Weights of a small GPT-style language model, trained from scratch on English Wikipedia: 10 layers.
MLP neurons of a small language model. Each row is named by its layer, matrix (gate and up: input weights; down: output weights) and neuron, and shows model dimensions 32-223. Each number is 128 + 24 x the weight over its row's rms, rounded and kept within 0 to 255. Numbers have three digits each. A neuron's up and down rows have the sign that makes its largest values positive.
After each neuron's rows, "fires on" lists the tokens most often at its 100 highest values on Wikipedia text that the model never trained on; "fires before" lists the tokens most often just after its 100 highest values on Wikipedia text that the model never trained on.

L5.gate699:137119133147137119146114081130169187139096139124127107143092150151115125126115104104123142135102133144131125117135147152118151123140158073135160139100092143131112141125109137088121102138097106100105099118109096161145126122158104113082124127128075113161143127147127118135100088112140110096139127099116160144136105150106077123112173152111115151149116089122083151142102079110161144125080138098138146186128128119120128144142154169123138125127143161108113098114112119145131126102106117125132134087136136128116140139133122138105167133124080078094134129120149129125162127151156140084
L5.up699:123133132109131108100131131090144156107161150125117100151129097121161104174150069156127134121109099128148115147150143103119107147094131116134107141128141124178123112159120160108135115150104092136097120124115172135162110147101141111147131113158089105141138153135142117139174149106168099131151123092103131136187098135141155137135109113118126183165106128118145165183111113160108124112141150081131127168111098066128141136149123134093118155082081153156168141107158110171116145115118143119112147182150132130135109196151112105142144121178195149093137158121143085133133146132125104148
L5.down699:135150138082140135152118118094122154096109069121132106133132114139151151101140154117153115142126123113120123156200126148166168154111204136149122165112128136141107127128086174095131149162095126093110120135145101146131127159135113135135114154122090082134147126105125140128148119124121160135128123117087140113137123127143123138111176148122119123138125133148129142147156110127121106122064125109150149159142136110117104185069185152134124160117087181135139126120090133120112125138127148053150108136112096106112040146147131155121126138080136168100106147126149111111163117106142149126
fires on: ";", " |", "\n", ":"
fires before: " L", " D", " W", "|", " e", "\n"

L4.gate585:102108176079113069097115126131122145174117131111147148138144126089141135091127131111102123133086098142137131153093111135105120110129155113149106133144102136088099146117181129149106160126102117139126144160097113135115140159100125103149119151155098117206111148103149154159121120092103126086133091111131119165120125101110135138170131154133135124141077111132134175141155113177124142139133128135138098115095123124140125097080063187110129103156095068098128134123128141138101114102103122107093132156095106156116101123169126166129129146144142142131112137123161137115170142142120121124
L4.up585:082121108108105129146124099125141103160106090116144148146094152144164101101100106143097134120080132142141115117084136138092130105085132127122105132140161151156066137128138104126132119090179124121156143087109140125126110142166123104111163118110133116091088141123105144100118169137153090134115107133155092139109134119144146113138133132124109142108160095121200160138131128130112129129128180136138108133148170139101097138103149146105146122077172158119146139113087129109111117120174137158104124070133099164097142164131105111100140119143130143155136124121103117153208117110163124104
L4.down585:102145124116085153104092154141125142145127068096121127101177071178110121113129133132147125140147139137119095099125121090157098104106147123101129119130110187107040112109149115128125102115152149124106122074182114120136113112099167105142140156156143144111164126135124103075113152137158136154112110182141118169137087114164128111090114126115107149150115149136135127164106099101076148147130138101103159117136094199132144119146158106135115124185156128136092092114168126118122103120089119110176130134141146158127123117148106115114155126126140140145158138107137139156090127132195096136
fires on: "\n"
fires before: "\n"

L2.gate409:141139152176133133176138140149118145132159109109146157110116069166124109142112126108141193161125148114084115131114106120144163152138118118117110117153150149089127162132103162099160144088154132065152136118116117150153134129166136189129115099151137114160153117108115154112150117141108103143128143136155139141124113190146125139167109095104110134107169156135153138094095099136104107152148076136110095129129158153146116124144152130108111146136121136136071134133134145116142108113183168140142151122156116135086094129151102156135153136112121119093124162074119102110118115167134098162
L2.up409:159116089122129139132118133153096124100132112079105151157133101122134132171106093132129173123114131121088141080136122092122157097138106171066127122137157128116116112084079114109145150121115185124169119135123172115130147131155149113123104073138090151149126115108113113143119123117129130102059103123124135132143135175131112089141140133102140132129157148139169143126117126142114116182106096117146118112137118123148141158152087084120111132123108125148103102148124136149119132116139127190148115078105087130145104146135093134124113109133122101140138126105104084069120121120167102098
L2.down409:163098099104098122089117168121177144131125127140088088137121121112096155176120124119136158096124145130102149134100119116104154097171123129086088102135195111143152116142098107124163139097110136154132125174131148140099116119114123163131085106146114120126122095114101169120174147139157136149102086131140161111100102137166176130134143126144137139107131146093131119103098128153164127121125133120131106152133128086129130150136149099125143117133150144152140108155133120102157175144132126117145092140140119145134100128107114133106132140173172141114109144131180101091161141136174104128
fires on: " —", "k", "uk", "ox", " design", " other"
fires before: " |", "sc", "an"

L4.gate687:140108101130130107085125124112134120108148161162119091106143140107107116122110127114132154139155104153113133128136147051129130108112153125099107191142110134115101108120137130126145139126119124142150125077173103159123129114175161129134155141145104117168102089126131187122125119133132095148110165160153154162117094136143139133132153116100152081181138114148133123112097158134143121117066124114116130095152100159165101135074115163090108131140110157110145156164145097172148162139140122153072119103106066098150112107123111131124100120106083112130134099123118148126162137103151152142
L4.up687:148079084144119184156108124144151110156116107096081087100133105108124149151151119112127120173124094129115186092115155125120175151133166101100169145094123131140111166156120150150133102113098100111131126113112126138160121126165142128126113133148159141125119134120154145131114138109166154117141129141135096146167087133142143090129133150121098078139113119133123088140180134107115078127144112098110132137136172115134111108106139118101119149131110128098132134128122145182065123108148127157125122133131125135108140119117118079118116129113115138131171121148131142145122081154161090128
L4.down687:114094116099175136121123104161127129093123140115103112137152179156151143135143157143096158114098120143099152154099079124137081093163153120099123165096093123196151103131112116110144168076145093102132126139116101087133100136111121129118110179129129088145083130113110173109160115124147169106129122129128119098161093145118172141160142106108119113128157112132147113110168161142158086105163104131113109084124129171126141132111128138126111136144122107140098132141115117124106123157129153110151126158121103134110084145145146160138154150087111168090096084153143135131145140126113143117
fires on: " of", "one", "ings"
fires before: " the", " his", " her"

L4.gate506:156150100112131132115145136108120068137171150110131157160091132122132111152120166131105140122098107116136073151112094118065146139116088100153087105153102135070135111128176133132124184136129113147109127147121125130141139120140133135083144193099155138105137141128138122154123151112105159112160152164125130139097157121140158127142146143107136130100144085118158116119129093093133118158124093118101171104156147076122142118126148152139127130157111170081106104158134127158148123147098101127116132146118124120117136119117111175160115179126148110171131123125113140107167104094114180151
L4.up506:132162134121129154118147137152177155120153155124168090140149119131145151120091161106141137120097137172163132156175085178091126138087135140148069121169117135113118141116168115118105149124096151114118089130139085135120126161132101145141072086123107174114113114183143153142098129160115155102138135079109104164102122141119108161159136161112080173124144123152115103123079112116114122127104135129128131131123164110107098143126164183139128104151117186120119109130160124142154189135119141142112119157125132097136114137156134135100118112128107112116108179130097104159128129151122147142
L4.down506:134094149143078143092148107116105115114082145100110114122118153123116117117145163161078108102134099155160130124094132126122098130149106121106127112141099141128148157149108094130085139173083118166141164170143140117156097129138157163064163141149163122102113142106168154117164155108086110168140149124151143134153095140160119133136111119160141113136136133103130131105124126123106125143139111157092178166096100137126132156160118147141168132165150096131137110135166139075095155136127102152115149129121166142135125127101106159161118154146170118095127123097141142135117141109156126121
fires on: " of", "ed", " founded", "ing", " to", "now"
fires before: " the", " a", " his", " by"

L2.gate511:134080149117164110145098164147183129044131127110119152138136117114128133049153106115127123151136088117078137173166167129139129110138142117107127147108103100114114121124097114086119116106124102107134109154161108137099114110122133107131108124144170154122143182136142145129127134104124120116099171161138145126121127141090088129158091155117143103136104136109154132159159159116158129134126117137133130113107133136095132134134149159110128116167116081154127161161112173165122098156117171140127120152121154153136111118121134156124090090168140139146154140165150141107126147122127145151
L2.up511:117132106118154145124118115105161182142128103105153093107138152122116139109120139085137106119078131141186117092168145166109122151110106183130121130117132111134123098114130106134115148139115124106108113120154085150137117171136155115152094159125072179112176137122140142169122136123148115135141148170120109147117146131119139134119145156128166112162139106135131125119123127141147157076136089137105163150100137149118088146082155182171125095156126116079128154130109134148152120156110155118140112155148167161158129111113105142118128102178170159113098144118112139114146125146161142125
L2.down511:109101121124161165122162147096111123144110121127096120145131145118120150176095122115131133141099134152105137078166089129134108110137127050130154157137052170096173114133139105098148132134162093119152088091126144126138153137104103170129128126117139134114123103141130132112120171144207119153120110087136112105059098105122126140130117101106104166119106181110133133126160138173124132117105074116160115130118114068094145135099118133131117127088155114154118111133100169108123125116139107116122082132114098115077124126143161127100100162125174115130123141135122121127154133110099133136
fires on: "\n", "ly", "ion"
fires before: "\n", "S", "American", " ("

L5.gate452:155124100142090078089124073156121142098114176134136127113138102120144130180130090166156150142133126169151144140138141138149159139114114086111124141119116163126140111143122120117108122130110113170135101131126120135154125139089160116133128137109073162103159156108110134085123162140105142085153107174115090112102121137091148133129126148124119071129119172108117105140141140150106083096147156156130112099120146141140140127111169152165140103117132162127130163158108173116107130097093213145119154131162081103121116133111137164162116095126111112117153146146139105166150177098138125155
L5.up452:091132136070125131130078143157104155138167099159105110128111140106111090116127154117094073161161120152118125133133151124143117133122161122137175139125075093126141180114140153163065118124141111160146148112088097152132161162154167140131126146133149123128166139159164151146135080159116143120123125165125141133110146164131115141133118149106112130100114134132132105105147107109104171112147169101159142139124083163130183136149095094114103100119103150117119143141105117134125114160144125142161171139103135113175140121157144112091078118147099122133081117090147124144082118151138132112
L5.down452:146126094162144139134145118126133149149153112137149103136101127090112141103123110156115122127138128132103157124091153125111122132102098107121148154109128123138139179087099118128157110173125159124152147127125120146105096161100111115140150118136105145147130119125117103149091133134112140120141150142131119107152118108141116143133115167103124153130093116118134077099162094135112153148106180123139117136133136079108136154085108152109149121128123131098103108072140141090129088135077136182163123119113124128154069118156092144143141117102086114087154082164137113123143199131134133092
fires on: ")", ").", "s", "."
fires before: "\n", " |", " \"", " -", " and"

L4.gate621:074141108132149115106136114189133110157140106130135157152108147130109142109110118178110093127144124175169098146178118103119125115122134172124149150133144139092100125138088102159115147095148110078136139124109104098149088140161158142111088120145109137129133141102114147127127139130077104117096113125122100162111138149173125102163134117143126162109129118134071145137112149115078155088126135111127151117105146167138146097160092141085140113133163115148108116169148149138154170122089139179149125110099168125138167120134120117104168125093170113129174109127124111124123126135133124153
L4.up621:118169131096129114097114119157172114130121131138111138158107134146111143124131103145121111137144094152108130138184155111103113152138138197122143117067116143137127132111092095133121163089150118111148128149135151106140134128133118105086137155087142085094168093099143136107110151137101128126109113156118116147097118122128112082129138118167102138109132127163091141094178131085135150142110138152137134114097126143144137131154172146098106116143143074146124139127161063153118120171060157121120121116108122164129139113140160126109143154157183106094139092171075091128108139130099122148
L4.down621:113122153145093138131125116101091130121109136104142115098150110122097141165135149116119117113106109106117133155152128159140077130127108072152104113117130146126106137128133146139134130110178109145127123105134134136119144146145121080177142129117135070140128099141116110117144152118182082143131129137134126103117131111135165134126160177153125120140141128167185116112120122137158102151151119129140099146179112116114131125069165147135120121092131106128151117152114109123117094150180113081126172156144133135108112136113125146155044131114105144149085137177126119144121100143149159088
fires on: "\n", "|---|---|---|---|---|", "ography", "|"
fires before: "\n", "=="

L4.gate200:095142114127138129136126153165152130136135167076133120129123104109114176139060159111126139161113125188098122134118094160102190098128158103125183106124117140110160133131155105116132125097104138156120129133128120124145136149140152112129101187187109087103118092135118107131137141126102147115122106132075154114130134140104115126109133124122129114131109097119084105133087101138129132119148128132141100156098106113158104073103120135126164131127135147118137115133149115094124131130136109154076167121094118162105140100107130129140136153113148105154113167161177153127151108145092127121
L4.up200:148102143132105094073163140133157112127135140134152148108144103123117107079094117099100120113146191164130131113133112057102091140156125156188159160141142156148095146141145095097106101134138075179163099139147110151158159147154164129138115113098111138163145130111140143109133128111120132149114110139108125137138126124161133131122146115120137128116100112132079163113124112157130120135139109129109152099105110118112117125100170167089118147069116100154177128096155114116146145156117113100127135160096103131147125094147160113093132132087099143140108122148157126107122131146096118106
L4.down200:118088129070159139106167116115165106119104154134080172167131155168144101184123092166095120120100126143158107163168128104086096110114128145125125131160143105130142142129161143118132144163137117113132129162122101108138146152069117155121136119109135090138136096105120119105136110129117168119138126085136088105099147131125140107126129114110119087104128119152119138117103137111143135146097136155121106123168121122101143123118143158128084104141120150171103153155143114116152091130120153108129129129089128116127100119125138144140104152104112095129108093178132110081070101139131099115
fires on: " life", " career", "History", "ography", "|---|---|---|---|---|---|", "|---|---|---|---|---|"
fires before: "==", " ==", "\n", " and"

L5.gate75:113150105133086140132135133126183157127106150111129122123189148146178155111083134136117131138155128113134154130117137118111133114119162118116119126108151112101144159102134083046150132151157090135115119122134157161105168141095138117117125139137104122106140123126110208114147175126143107093155153132131142120129105152097132112104153164121092148107129109152087169073128092141147149158132160108091138133119117111107107126156113163112138109103130169151081144145116097124116139113113125174108087113149122133079160124138105119138143060124130106108147137155120146167163131108155109110
L5.up75:100104124107100123172117143122131108122081143130092099167179144156127123144146092122138115129146129134164116134105143105142139096160165116104155122078132140119111113159156117109115140166134102105108143102124107126124148078155139119177139148112137135075114145059105158125114129118119110168133090111151139178149121119154145149144126084157120137095169093097126111131105082117132120159125091115107147200122107075141115139145098138157098121130155145156133120134159114119112136113119129127120143096143087129139093107114124123085094089075125141160152104154119089099149134115102126098
L5.down75:118133147076121103116151140136171145148116099143116110143166151159159123135141115150119128113128114149144100140136153135149063142087152147140166164137102130082151131048135088087090121143144105143109121133116117124103156113141137106073160123149130119124158132106118137102157199140113126083128135107125118121128127099088140108097149157128143153141127116135091119116146115138112163146103104124094148167129132110091100105154123138129144099122207147165106143139153095124112101126090115174160113082154146130109135110137120093133128096139113125125122107144125121115123123120122128138
fires on: ")", "r", ";", "ph"
fires before: " |"